Part of a small language model's weights.
Size: 17 layers, width 192, 3 heads of 96, 9.2M parameters.
Architecture: rotary positions, no biases in attention or MLP, tied embeddings.
MLP neurons of a small language model. Each row is named by its layer, matrix (up: input weights) and neuron, and shows model dimensions 48-111. Each number is 128 + 32 x the weight over its row's rms, rounded and kept within 0 to 255.
Before each neuron's rows, "fires on" lists the tokens most often at its 100 highest values on Wikipedia text that the model never trained on.

fires on: "as", " her", "z", "ess", "m", "az"
L3.up35 [121  62 131 111 148 172  59  95 208 111  86 122 175 113 157 149  89 114 203  98 166 154 142 109 108 174 128 166 162 121  74  86 200 119 107  65  88 129 103 110 115 108 166 143 195 182 106 146 108 106 197  83 171 125 131  93  67 158 153 125 128 124  87 121]

fires on: "D", "ad", "te", "ex", "ro", "ood"
L11.up713 [100 138  82 163  58  91 124 117 162 164 119  96 169 126 122  99 122 179 128 138 157 109 175 163 151 110 102 149 172 140 120 106 126  71 118 218 156  90 180  98 105 138 139  98 148 150 134  89 186 170 123 131  89 104 133  91 109 124 171 155 121 134 129 152]

fires on: " w", "w", "–", " W", "-", "W"
L13.up166 [105  23 149 140 110 151 154 143  82 123 114 111  80  98 166  79 145  84 161 104 125 176 117 135 173  72 154 149 139 202  68 175 131 120 148  46 143 198  93 162 106 138 131  81 107 127  80 156 147 103 117 141 108 112 155  89 103 108 114 199 154 175 156 159]

fires on: "ill", "t", "d", "ice", "ock", "ant"
L3.up257 [151 158  96 110 137  83  87 136 174 149 122 108 191 135 111 132 115 116 205 122 142 161  80 123 193 116 160 180 139 147 129 171 121 136 138 175 116  95 175  93  82 148 132 161 133 109  99 121  62 132 204 120  83  42  91 123 181 125  79  86 204  84  97  84]

fires on: " w", " a", " L", "w", " A"
L14.up372 [115 155 135  84 146 114 147 122  75 136 114  85 112 128 148 124 155 143 111 160 117 144 142 151 107  35 141 163 114 221 104  86 176  91 120 105  70 117 126 124 147 146 130  98 137 143 157  91  95 152 193  97 142 116 114 112  87 134 136 105 167  66 145 144]

fires on: " was", " |", " /", "ied", "ould", "ant"
L5.up83 [ 92  85 110  86 156 108 125 180 119 125 115 138 121 172 136 148 104 134 100 124 123  97 111 110 165 156  92 148 184  91  75 108 153 189  76 117 134  85  68  83 178 125 131  80 140 117 115 230 149 159 161 191  62 107 190 154 107 137 166 157 135  76 127 123]

fires on: " |", "-", "ut", "c", "rib"
L12.up637 [159 185 133 141 171 129 134 135 159 152 113 170 170 153 163 104  89 118 112 133 148  67 156 135 107 157 130 128 124 155 103 157 148 120 175 139 115 149 119  86  83 155 158 131  93 137 128 138 132  85  83 107 111 135 147  87 112 121  52 120 165 165 170 163]

fires on: "o", "os", "a", "io"
L8.up603 [ 96 137 115  56 173 122  79 158 151 110 113 102 109 107 123 140 131 158 146 131 141 110  96 154 154 143 135 111  27 190 181 144  48  71 191 117 120 134 143  87 162 157  70 174 145 137 153 121 118 163  95  49  82 126 160 136 184 143 126 169 138 121 141 132]

fires on: "i", "m", "n", " n", "er", "az"
L11.up642 [ 79 162 135  96 106 115 200 125 119  83 140 104 101  92 131 161 132 150 103 180 167 108 147 141 167  98 172 107  95 139 124  97 124  87  91 145 111  86 111  73 122 106 120 162  97 181 147 137 139 154 137  68 135 150  63 133 144 155  93 130 132  97 170 109]

fires on: "\n", "|", "==", "-", "."
L7.up285 [118 111 149  53 121  96 103 136 182 140 135 121  85 118 173 101  76 166 109  86 147 173  90 175 108  81 189 161 167 172 121 147 136 111 153 137 129 174 140  85 118 117  91 131 181 118 164 114 121  96 123 101 103 119  39  82 129 150  73 142 117  91 111 161]

fires on: " r", "ail", "it", "por", " lead"
L9.up66 [ 98 113 148  82 112 127 143 122 133 163  79 163 158 185 119 152  89 169 197 110 161 122 165 132 114 176 144 143 129 167 194 149 151  68 164 119 100 101 164  96 165  92 134 110 176  94 155  86 148 205  99 121 166 122 163 121  64 101 112  48 116 115 114 137]

fires on: "u", "I", "O", "A", "a", "ie"
L5.up597 [163 121 137 123 117 130 147  88 178 156 114 114 147 134 120 112 144 125 126 119 117 127  92 172 208 198 137  73  60 124 153 116 114 153  90 161 164 140 131 139 182 135 128 174  77 170 154 105 121 111 142  88 142  94 136 164 136 100 132  98 165  85  56 135]

fires on: "ase", "ate", "us", "ound", "ene", "ce"
L5.up433 [120 115 121 156 130 140 100 161 120 149 188 112 150 155 152 119 108  98 121 138 117  91 155 112 108  99 108 151 118 107 111 165 116 163 154 151 138  98 181 191 112 107 129 128  66 156 139 133 112 116 136 156 155 116 127 152 187 125  80 110  91 102  74 130]

fires on: ".", "ans", "ing", "s", "ens", "ands"
L2.up476 [142 144 114 143 135 120 162 115  80 153 166  97 166 159 135 112 133 131 140 105  91 121 108 176 108 146 160 188 175 235 160  93 150 111 125 167 149 106 152 124 125 152 147 137 145 148 201  69 173  92 116  86 100  97 130 174 132  90 138 150 186 103 160  88]

fires on: "id", "t", "as", "el", "s", "st"
L8.up685 [177 108 129  73  99 175 111  81 126  74 106 120 113 164 122 141 108  92 112 133 157 141 173 140 124 131 135 109 126 108 150 164 174 133 154  80 112 158  55 112 145 128  86  83  87 125 153 122 146 150 129  79 170 141 114 123 126 111 177 102 127 129 151 145]

fires on: "On", "n", "m", " on", " On"
L8.up52 [109 104 124 128 183 148 150 148 135  56  83 147 122 140 105 212 129 150 169 123 167 115 111 151 169 144 120 167 100 117 187 141 139 168  98 110 102 112 125  97 110 160 167 171 129 190 182 130 130 128 140  89 158 131 122 115  41 180  10 133 110  89 161 129]

fires on: "os", "-", "i", "ov", "all"
L9.up148 [ 70 138 138 112  73 116 218 136 136 150 191 132 154 100 121 117  79 158 161 134 104 136 130 133 128 116 153 120 148 138  98 156 106 106 131 123 148 151 139 135 144 127  91 188 162 135 109 151  82 147 152 124 100  95 165 122 121 135 143 106 146 126 123 136]

fires on: "rew", " acc", " World", "cc", "ans"
L2.up81 [154 143  55 101 148 135 131 117  86 132 113 155 133 108  50 145 162 127 112 153 186 123  85 133 101  47  99  99 191 134 122 118 162 197 111 146  49 111 143 129  94 132 100 124 120 163 138  96 153 205 119 155 163 176 136 169 116 152 153 109 102 166 145 156]

fires on: " |", "A", ":", "N", ";", "S"
L14.up320 [140 117 163 158  98 113 171 174  87  90 127  81  93 105 144 146 131 157  79 174 112 142 100 100 113 188 152 107 113 169 174  82 136 191 173 123 146 175 160 139 168 126 168 110  89 132  68  85 117 124 120  82  94  74 145 123 153 142 106 151 113 143  88 182]

fires on: "ue", "ent", "-", "ing", "ame"
L8.up761 [175 138  76 145 116 112 112  99 140 116  93 155 153 125 161 179 142 145 117  53 139  88 172 162 104 102 156 103 164 100 120 116  78  91 189 143 144  99 174  45 148 125 116 146 106 161 108 139 140 112 115 147  89 107  95  75 123 146 101  72 118 113 161 137]

fires on: "l", "h", "an", "han", "al"
L5.up253 [ 55 166 147  84 151 142 103  86 119 141  72 135 140  95 116 102 178 148 152 129 115 165 129 152 140 124 166 119 130  70 110 123  66 144 101 122 128 122 153 142 133  96 160 116 196 125 149 140 171 142 124 103 173 124 131 118 146 123 130  93 157  64 111 126]

fires on: "re", "oc", "ic", " For", "av", "ing"
L8.up725 [137  97 175 152 178 129 150 157 156 108 157 114 139  93 101 171 183 140 104 164 109  90 135 126 109 111 146 136 173 171 183  94 138 140 163 115 129 143  78 132 180 149 101 107  35 129  87 199 125 150  82 129 117 139 165 153 135 115  95 135 145 158 153 144]

fires on: "ent", "er", "em", "ir", "ers", "ors"
L5.up263 [181 133 125  97 148 107 146 105 128 157 137 147 100  69 151 104 130 160 149  98 148 101 155 139 122  64 196 113 179 164 159  98 147 131 115 125  31 161  86 176 142 112 156  59 162 180 142 191 132 111 150 136  88 145 158  81  73 140 142  65 182 176 155 108]

fires on: "t", "as", "z", "al", "ble", "c"
L8.up641 [ 77  85 172 133  72 136 125 125 160 124 116 105 150  83 177 131  88 174 158 142 136 124  75 119  82 159 130 140 165 186  70 135 138 114  69  92  86 133 126 125 147 155 135 106  93 152 138 124  71 131 148 102 202 121  99 105 118  84 108 149 114 156 132 116]

fires on: "i", "us", "ies", " is", "ium"
L9.up413 [192 180 170 168 140 145 187  72 100 122  62 121 137 150  79 141 150 139 179 151 112 112 129  85 118  43 182  87 151 162 170 180 111 106  78 130 149  68 180 108  99 154 147 138 165 158 143 146 123 174 145  80 129  73 134 117 124 123  97 124 124 104 144  67]

fires on: "un", " ob", "ex", "its", "y", "rit"
L2.up741 [120 176 119  85 141 111 135 164 198 107  79 118 109 188 161 106  78 114 147 176 142 166  79 125 121 139 119 115 102 140 126 165 163  89 113 135 188 102  67 116 165 181 121  78 173 127 115 153 142 197 104 107 222 139  70 128 189 143 134  82 150 154  90 130]

fires on: "ad", "am", "af", "en", "or", "av"
L5.up648 [123 128 198 124 114 146  44 144 127 134 144 100 115  68 179  85 144 148 129 155 159  60 137 167 113 183  94  80 166 136 139 156 129 106 153 189  98 140 164 111 154 104 104 148 103  88 158 164  84 142  89 199 109  75 125  92 130 177 193 144 174  98 170 107]

fires on: "v", " inv", " ev", "at", "av", "f"
L9.up273 [129 147  85 140 123 118 112 126  80 150 146 137  91 130 141 122  92 168 103 133 122  92 138 110 112 138 168 111 164 123 138  95  94 128 168 115 184 214 178  74 167 125 108 104 129 156 104 146 127 117 138  96 146  58 139 120 135 114  94 134 117 132 150 131]

fires on: "ents", "ers", "es", "s", "embers"
L14.up184 [117  94  87  91  89 126 171 100  57 179 141 145 136  83 120 134 148 130 210 109  75 206  83 154 167 148 180 137  80 113 100 128  98 108 151 146 126  82 136  65 121 154 144 111 133 144 161 134 119  28 127 118 149 185 152  90 139 115 160 154 121  98 143 199]

fires on: "ed", "ue", "id", "ail", "ing", "or"
L8.up540 [120 103 106 144 171 117 131 194 166 120  94  43 116 155 136 158 101 129  78  86 140  92 146 148 198 148  81 152 158 129 159  77  63 122 169 165 109  84 166  61 162 133 110 187 136 131 117 103 119 118 131 136  94 136  93  96 113 103 154 120 123 138 118  96]

fires on: "-", "."
L3.up395 [103  77 120  93 122  89 119 150 129 119 131 150 107  80 169 126 128 144 193 137 145 207 115 202 106 172 180 100 170 108 120 173 134  53 164 124 140 122 197 102 153  96 169 169 205 113 139 158 215 124  94  96 117 139 156  86 159  82 122 171 178 120 143 151]

fires on: " the", "ab", "-", " in", " de", "eb"
L2.up56 [106  41 120 122 114 102 103 162 150  79 134  91 112  81 103 162 150 109 170 114 189 103 185 102  92  85 129  97  97 128  77 108 119 159 112 134 102 102  52 130 137 154 126 104 156 154  97 161 100 145 120 114  79 118 157 180 131 117 129 143 128  89 144 150]

fires on: "or", " h", " or", " est", "os"
L8.up723 [163  82  69  68 189 140 161  83 135  64 133 142 145 106 104 143  66 137 167 188 127 115 197 159 102 144 102 119 158 107 141 112 153 127 134 134 150  91 179 108 153 148 150 126 166 153 125  98 144  95 153 120  94 117 133  55  82 114 191 157 185 130 140 158]

fires on: "ail", "ad", "art", "il", "ood"
L7.up368 [145 116 121 158 102 142 116 121 161 119 136 142  71 121 102 165 101 133 161 162  64 125 140 131 209 108 158 131 129 151 137 108  69 122  80 195 139 144 196 107 177  79 114  77 115 171 133 133 147 184 119 116  64 154 104  78 146 133 166 178  93  82 140 149]

fires on: "\"", "==="
L3.up497 [120 132 151  92 141 111 153 124 196 132 112 158 164 147 164 134 178 136  95  61 168 136 112 116  92 189 188 153 118 109 146 109 119 138 153 134 145 132 207  80 141  87 142 133 119  90 125 122 103 147 116 147 103 110 112 177  76 183  76 127 118 110 139 102]

fires on: "ia", "a", "mer", "9", "l", "ree"
L2.up678 [ 97  96 119 126  95 209 111 174 116 113 101 114 161 117 115 125 104  87 127 138 116 146 127 130  83 108 140 150 144  86 107 101  89 107  90 104 129 205 128 175  48 111 124 132  99 114 120 124 136 140 154 150 121 167 188 100 110 123 112 134 118 122  79 136]

fires on: "s", "al", "-", "ce", "us", "ut"
L5.up397 [104 132 187 168 170 159 131 125  99 159 117 118 164  83 115 152  83 105 120 117 132 140  78 152 162 175 153 162 137 136 110 169  97 146 137 143 145 181 152 123 177 100 129 148 119 115  91 136 138  65 138  23 110 110 124  76 150 132 100 145 145 125 128 115]

fires on: "il", "ab", " wh", "ul", "oss"
L2.up307 [123 150 116 128 115 108 192 149 118 144 119 151  84 119 129 173  82  97  72 108 108 113 151 164 153 136 111 130 111 133 108 143 146  85 100  94 135 150 145 123 173 113  79 118 153 125 162 147 144 113 164 176 122 145 149 145 109 135 138 101 147 107  97 138]

fires on: " g", "c", "op", "ac", "h", "ect"
L11.up186 [104  73 131 169 106 134 107 159 116 135 158 149 134 112 171  99 116 145 139 117 146 152 128 158 140 179 146  79 120 136 139 106  90 116 115 123 158 159 147 109 132 144 115 155 150 172 106 132 107 124  56 177 114 148  79 167 126  99 149 131 107 120 206 174]

fires on: "c", "h", "op", "ec", "stit", " pre"
L12.up337 [ 79  90 155 121  75 141  40  92 142 102 143 176  82 139 179 152 122 148 167  70 197 166 123  89  84 125 123 141 166 158 132 105 122 129 137  79 130 197 105  90 106 130 113 162 167 102  86 113 131 132 114 187 148 188 125 183 147 136 116 139  58 149 140 158]

fires on: " w", "W", " W", "w"
L9.up118 [104 134 159  61 116 102 164 171 145 112 134 130  88 152  99  94 147 108 166 111 103 173  71 134 114 106 134 154 138 190  93 137 132 124 103  95 138 156 128  73 127 193 197 112 113 146 136 120 138 128 140 155 133 140 138 128  89 103 149 179 140  64 183 138]

fires on: "h", "r", "l", " H", "ir"
L14.up608 [123 118 163  98  97 154 103 135  66 117  68 176  86 177 135 130 152 106 122 158 131 157 148 194 147  95 246 105 176 122  95 111  54 152 144 102  84 137 148 186 104 130 168  60 143  88  94 156 173 113 138  99  73  41 128 160 123 121  70 131 129 110 151 126]

fires on: "ubl", "ov", "v", "re", "pr"
L5.up46 [117 218 138 121 151 152  60 141  83 165 120  95 148 105 140 132 126 173 149  61 133 161 159 121  87  87 158 124 142 106 125  46 160 101 116 150 150 160 107 120 148 130 158 154 174 103 122 131  87 115 126 145 140 146 109  14 135 166 161 172 130 169 118 107]

fires on: "as", "ist", "s", " sc", "c", " Sc"
L7.up182 [154 174  96 137  90 171  98 107 117 139 162 151 146 138 156 111 109 104 157 155 162 123 143  91 116  97 111 140 183 146 147 118 145 107 160 104 121 184 100 172  91  67 130 130  58  91 165 137 121 147 151  88 177 113 171 141  86 116 125 121 150  92 162 173]

fires on: "v", "ent", "ings", "res", "ms"
L8.up465 [142 176  97 104 116 118  95 131 153 128 142 177 153 109 113 161  94 147 128 101 149 208 115 126  84  91 153 186 169 135 135 122 104 150 199 116 141 125 159 165  77  79 157 107 116 144 104 100  78 152 111 122 115 143 167 118 134 120  31 107 100 101 170 156]

fires on: " ==", "==", "===", "====", " sub", " ==="
L2.up505 [169 211 159  62 168 101 134 120 111 139  70 173 136 136 158 145 153 147 149  80 172  99 106 112 139 160 189 128  86  91 192 118 160 174 129 156 125 126 165 126  71 116 195  88 139 126  88 165 144  85  86  90 116 157  98 163 102 177 145 111  88 159 153 103]

fires on: " with", "ite", " Be", "e", "ong", "ake"
L8.up554 [181 119 112 103 112 111 120 101 108 137 110 130 169  78 153 124 138 159 128  88 115  81 123  92 180 140 155 114 116 157 113 148 111 147 136 132 183 176 127 147 133 139  70  94 117  86 132  52 120 110 110  74 110 105 112 174  87  96  76 131  81  85 153  91]

fires on: " sc", " Sc", "ig", "og", "rom"
L12.up149 [120 151 106 138 134  90  96 124  91 164 118  96 132 187 141 142 138 158 182 129 142 129 117 141 134 126 147 152 137 155 136 141 119  45  55 155 122 161 124 156 147  55 198 118 151  65 123 157 141 108 163 106  87 102 163 121 111  73 105 176 145 112 123 122]

fires on: "at", "il", "ly", "ul", " mat", "th"
L5.up606 [112  98 218 117 131  57 169 155 105 126 146 177 169  76 125 161  66  64 106  91  67 131 133 144 110 146  78 111  98 142 127 100 133 141  47 101  97 154  83 126 147  88 120 111 135 171 170 154 115 130 116 148 102 140 104 124 130 147 240 130 152 174 114 143]

fires on: "ut", "ar", "ect", "enc", "rib", "oy"
L11.up470 [140 150 138 135 113 139  61 134 133 150  79 120 177 130 190 118 100 135 133 172 104 118 152  95 115 149 157 180  72 124  97  72  98  93 120 123 103 175 131 141 111 114  96 121 129 136 113 155 146 101 101 133 140 113 160  65 137 118  85 132 146 134 160 128]

fires on: ".", "r", "–", " d", " |"
L12.up76 [126 110 160  65  89 176 125 109 131 130 109  81 159 133 101 173 108 102 137 123 164 148 119 154 143 143 154 129 126  98 104  85 142 143 129 168  98 139 163 128 176 172 201  94 193 102 112  86 172 135 148 178  88 118 133 145 153  89  69 105  97 162  96 163]

fires on: " re", " de", " he", " not", "-"
L14.up558 [135 156 184 125 144 128  74 112 174 155 190  99 160  68 128 148 150  69 155 111 169 120 184 105  74 184 117 118  80 121 106 173 122 182 135 140  93 104 132 136  94 193 107 124 131  95 143 150 106 142 126 123 135 155 167 153  93 133 154 141 173  95 143 127]

fires on: " s", "it", "ig"
L13.up363 [174 152 135 109 132 166 119  86 105 171 124 164 160 176 100  75 131 110 172 103 161  81  79  81 163  66 101 119 179 140 127  95 129  91  96  82 193 151 154  81 119 152  92 106 137 111  97 131 161 132 132 155  67 190  85 127 147  91  88 129 148 135 147 119]

fires on: ".", " over", " for", " under", "-"
L12.up132 [124  53 161  46 162 122 180 154 106 115 115  77 135 125 140 190  85 121 162 168 108 109 171 166 151 155 135 130 142 145 161 133  58 122 131 135 139 181 108 141 154 121 115 133 108 117 163 170 159 127 160 151 101 142  94 140 166 124 134  74 177 119 114 144]

fires on: " |", " t", "r", " m", "ra", "a"
L9.up475 [114 188 147  98  85  84 152  88 130 138  96 114 218 123 117 187 117 109  82 107 123 157  98 154 145 109 142 123 140 157 112  73 190 138 114  93 116 157 148  75 128 156 132 146 195 147 133 115 111 127 108  79  74  78 129 201 124 120 121 153 155 189  82 209]

fires on: " |", "eng", ":", " /", "1"
L2.up373 [ 81 123  94  94 154 120 124 149 102 161 141 162  85 135 120 138 106 107  99 106  77 106 134 183 123 165 122 170 110  95  99  77 133 147 146 142 176 149  81 144 146 112 118 125 135 125  88 118 124 170 168 181 155 178 155 159 124 145 107 171 133  86 116 130]

fires on: "\n"
L12.up371 [113 120 143  50 182 152 123 121 134 122 108 143 102 126  83 109 105 175  97 143 115 143 177 168 154  66 175 203  84 107 108 129 135 127 156 168 138 185 106  64 104 126 129 137 187 155 131 143  68 101 127 146 115 135 125 114 122 117 152 143 149 145 117 113]

fires on: "-"
L7.up196 [105 103 178 155 107 153 108  81 140 114 133 162 132  45 154 136  73 113 137 144 112 133 150 174 155 189 148 124 134  98 152 227  52  57 153 133 142 137 109  96 174  74 167 152 126  74 154 125 171 114  82 113 147 111  99 147 134  95  86 110 157 110 115 132]

fires on: "r", "re", "at", "er", "res", "ro"
L5.up495 [124  88 132 173 150 149 135 137 126 104 112 125 164 134 185 167 169 129 134 105 130 144 169 131 126 121 124 102 158 166  87 139 188 116 143 136  93  87 119 143 125 168 115 116 142 174 111 173 107 128  78 187 119  87 116 101  70 149 216 132 150 186 111 158]

fires on: " or", "im", "or", " sl", " a"
L11.up173 [148 115 122 136 198  94 154 114  96 145 161 106 102 152 152 176  82 115 180 159 102 127 147 145 122 139 160  76  74  86 122 110 132 112 135 120 132  98  90 133 153 137 143 125 126 183 107  99  85  82 167  96 141 130 114  94 108 134 174 213 127 101 162  79]

fires on: "\n", "omen", ".", "on"
L12.up200 [102 117 131  85 153 177 148 138 156 140 114 181 135 108  97 131  97 158 177  86 136 172 159 170 104 100 174 126 121 139  91 107 171 150 190 143 112  96 116  33  41  88 175 116 121 116 116 120 118 143  29 144  65 123 123  97  90 121 124 168 100 170 181  89]

fires on: ".", "er", "re"
L3.up200 [ 81 142 142 103 169 191 152 111 117 152 147  93 186 109 158 107 192 167 145  49 137  86 124 116  99  61 140 126 140 188 141 123 209 121 125 121  91 136 140  96 108 144 125 114 124 148 131 163 127 123  88  92 103 120 135  83 142 204 193  87 148 201 164 112]

fires on: " |", ".", "A", ":", "N", "S"
L14.up230 [123  84 148 121  69 140  88 164  79 103 158  58 122 160 151 148  71 181 140 118 185 119 187 123  79 156 164 150  85 119 167  54 141 242 125 118 121 192 161 137 118 142 191  93  83 107  78 115 117 116  44 107 141  94 105 128 107 127 159 182 127 131 140 194]

fires on: ".", "er", "ed", "l"
L5.up481 [ 81 157 142 143  94 143 120 147  99 185 137  77 102 114 170  95 119 128  83 136 172 111 196 122  96  63 103  78 161 122 130 118 155 124  68 157  89 142 160 157 138 130 101  58  98 154 209 121 193  97 113 102  47 120  75 137 134 167 208 109 134 195 126 124]

fires on: " ==", "==", " ===", "\""
L3.up442 [107 148 159 163 142 141 122 159 165  77 149 114 203 170 139 136 205 154 100 150 147 156  90 100 127 155 142  92 145 143 161 150 132 114 112 125 130 129 106 191 194 152  95 124  95 149 116  82  75 130 113 131 160 131 136 206  81 111 192 130 107 138 165  91]

fires on: "ic", " acc", "ical", "ics", "cc", "ist"
L3.up337 [177 196 122 143 141 132 100  79  66 149 129 183 142 173 101 113 158 182  65 181 141 168  95 163 119  90 127 135 104 135  80 139 186 181  84 115 112 122 110  97  96 111 146 100 128 149 101  57  78 173 137 174 153  97 144 121 150 166  70  50 110 142 176 146]

fires on: "\n", "."
L7.up37 [135  99 137 155 134 121 131  83 143 170 142  71 166 149 169 100 121 104  97 126 149 140 125 114  94  87 139 113 158 154 108 149 202 148 121  97  65 156 167 122 128 138 142 127 174  90 193  94 128  80  86  88 130 131  80 133 129 164 204 126 114 163 150 130]

fires on: " C", "ic", "os", "i", "s", "ac"
L5.up151 [121  63 117 111 114 174 174 113 128  95 162 174 110 111 177  98 112 115 167 106 137 134 181 151  93 102 148 133 189 184  77 128 139  72 144 137 163 141 135 170 141  96 115 137 137 161  98 160 114 117 195 110 133 104 147 165 123 132 178 125 128 146 127  84]

fires on: "v", "inc", "res", "l", " inv", "al"
L7.up669 [ 80 173  82 109 193  87 115 132  85 132 163 145 143 108  72  90 100 157 175 115 146 137  93 181 128 101 122 124 135 127  80  33  96 149 213 132 127 190 123 129 168 108  83 161 162 129 136 161 168 140 161 101 123 116 141 104 171  86 124 131  73 117 187 132]

fires on: "ig", " Q"
L2.up461 [160 130 113 193 123 114 130 138 143 146 175 142 124 192 130 181 136 155 143 114 143 101  80 101 155 119 117 147 156 183 197  98 146  26  96 127 173 132 115 138 128 112 132  88 147  93  91 126 126  69 125 140 118  98  80 169  87  85  85 146 110 112 146  87]

fires on: "in", "it", "aint", "ut", " Ex", "ain"
L2.up113 [ 96 174 123 143 104  93 165 153 151  63 122 161 140 118 157 133 153  82 140 123 114 113  56 118 170 170  84 136 109 100 150 160 112 106 125 110 137 155 122  57 135 133 124 130 155 139 101 109  92 179 107 114 126 112 121 165 109 111 187 118 132 144 125  82]

fires on: "0", "5", "if", "end", "4", "3"
L8.up674 [151 157 104 102 161 127 151 145 117  36 123  79 101 139  59 133 208 164  99 141  89 104 188 140 158  83 146 165 129 166 161 145 130 168 136 152 140 137 120 138 157  54 143 136  93 103 152  96 128 102 168 140 104 137 159 117 140  86 101 147 117  81 133 128]

fires on: "ers", "ars", "s", " people", "ens", "ors"
L7.up224 [150 135 116 117  78 145 146 154  82 200 148 132  92 120 138 150  87 114 133 117  90 122 105 148 135  95 158 151 150 156 169 108 151  82 170 159 145  92  76  92 127 163  94 161 107 148 151 129 149  77  98 152 164 155 149 152 158  70 141 145 117 114 124 163]

fires on: "A", "'", "I", " A", "-", "aly"
L7.up183 [168 100 158 117 115 140 148 162 161 127  99  66 180 139 151  45 192  74 117 133 141 123 142 208 175 167 136 105 116 102 140 157 155  37  84 210 145  75 140 141 124 150 115 139 132 104 128 113 102 130 131 118 149 155 131 133 128  80 107 120 153 126 124 117]

fires on: "ad", "as", "ar", "av", "arg", "qu"
L7.up227 [172 123 207 143 124 128  16 168 139 130 146 156  93 109 151  97  85 145 108 116 123 132 125  90 151 129  99 129 105 152 138 136 129  64 131 133 139 113 156 111 180 112  99 146  81 160 178 110 112 113  74 178 136  89 146  93 153 166 117 157 145 166 120 143]

fires on: "y", "d", "an", "our", "ad", "od"
L8.up9 [166 126 140  97 104 148 165 134 195 108  91 111 164 125 183 171 139  96 131 220 143 127  67 160  91 158 198  46 145  86 128 170 211 121 117 148 120 120 146 112 114 146 130  88 126 100 131 147  58 151 151 124 102 155  88 133 155 116 115  98 105 113 105 150]

fires on: "i", "-", "ake", "ore", "ge", "e"
L7.up253 [179 117 166  62 107  96 121 107 115 157 128 149 130 155 179 130 150 118 100 116 150 147 149 100 188 178 121 139 203  89 101 148 154 129  94 106 190 136 114 116 145 131 104 153  89 108 184  71 138  96  91 149 114 141 145 166  95 142 123  71  89  65 174 179]

fires on: "us", "ia", "a", " sub", "ina", "ium"
L5.up602 [146 124 116 132 125 111 195 153 138 135  50 115 197 187 153 109 100 139  91 131 140  53 161  66 103 116 150 150 104 175 209 155 149 107 137 127 185  62 100 147  84 134 133 111 145 132  88  96 169 126  84 113 130  72 118 137 110 144 122 108 149 106  86  87]

fires on: "\n"
L8.up713 [127 107 135  64 137 101  96 140 175 189  97 131  78 148 148 144  81 137  94  98 147 157  64 135 117 110 185 192 149 170 120 123 164 120 150 158  90 154 125  81 127 109 119 149 198 104 140 120  81 118 155 146 135 130  53 113 142 177 108  84 138  98 132 155]

fires on: "ial", "ical", " and", "al", "ural", " direct"
L13.up428 [149 153 110 179 106 167 161 139 105 134 178 108 115 130 159 120 173 111 112 160 164  73 130 139 139  90 121 164 155 107 158 113 132 185 142  74 146  82  96 133  74 100  60 102 121 139 113  63 123  86 163 158  82 119 150 139 119 125 137 106 185  75 147 194]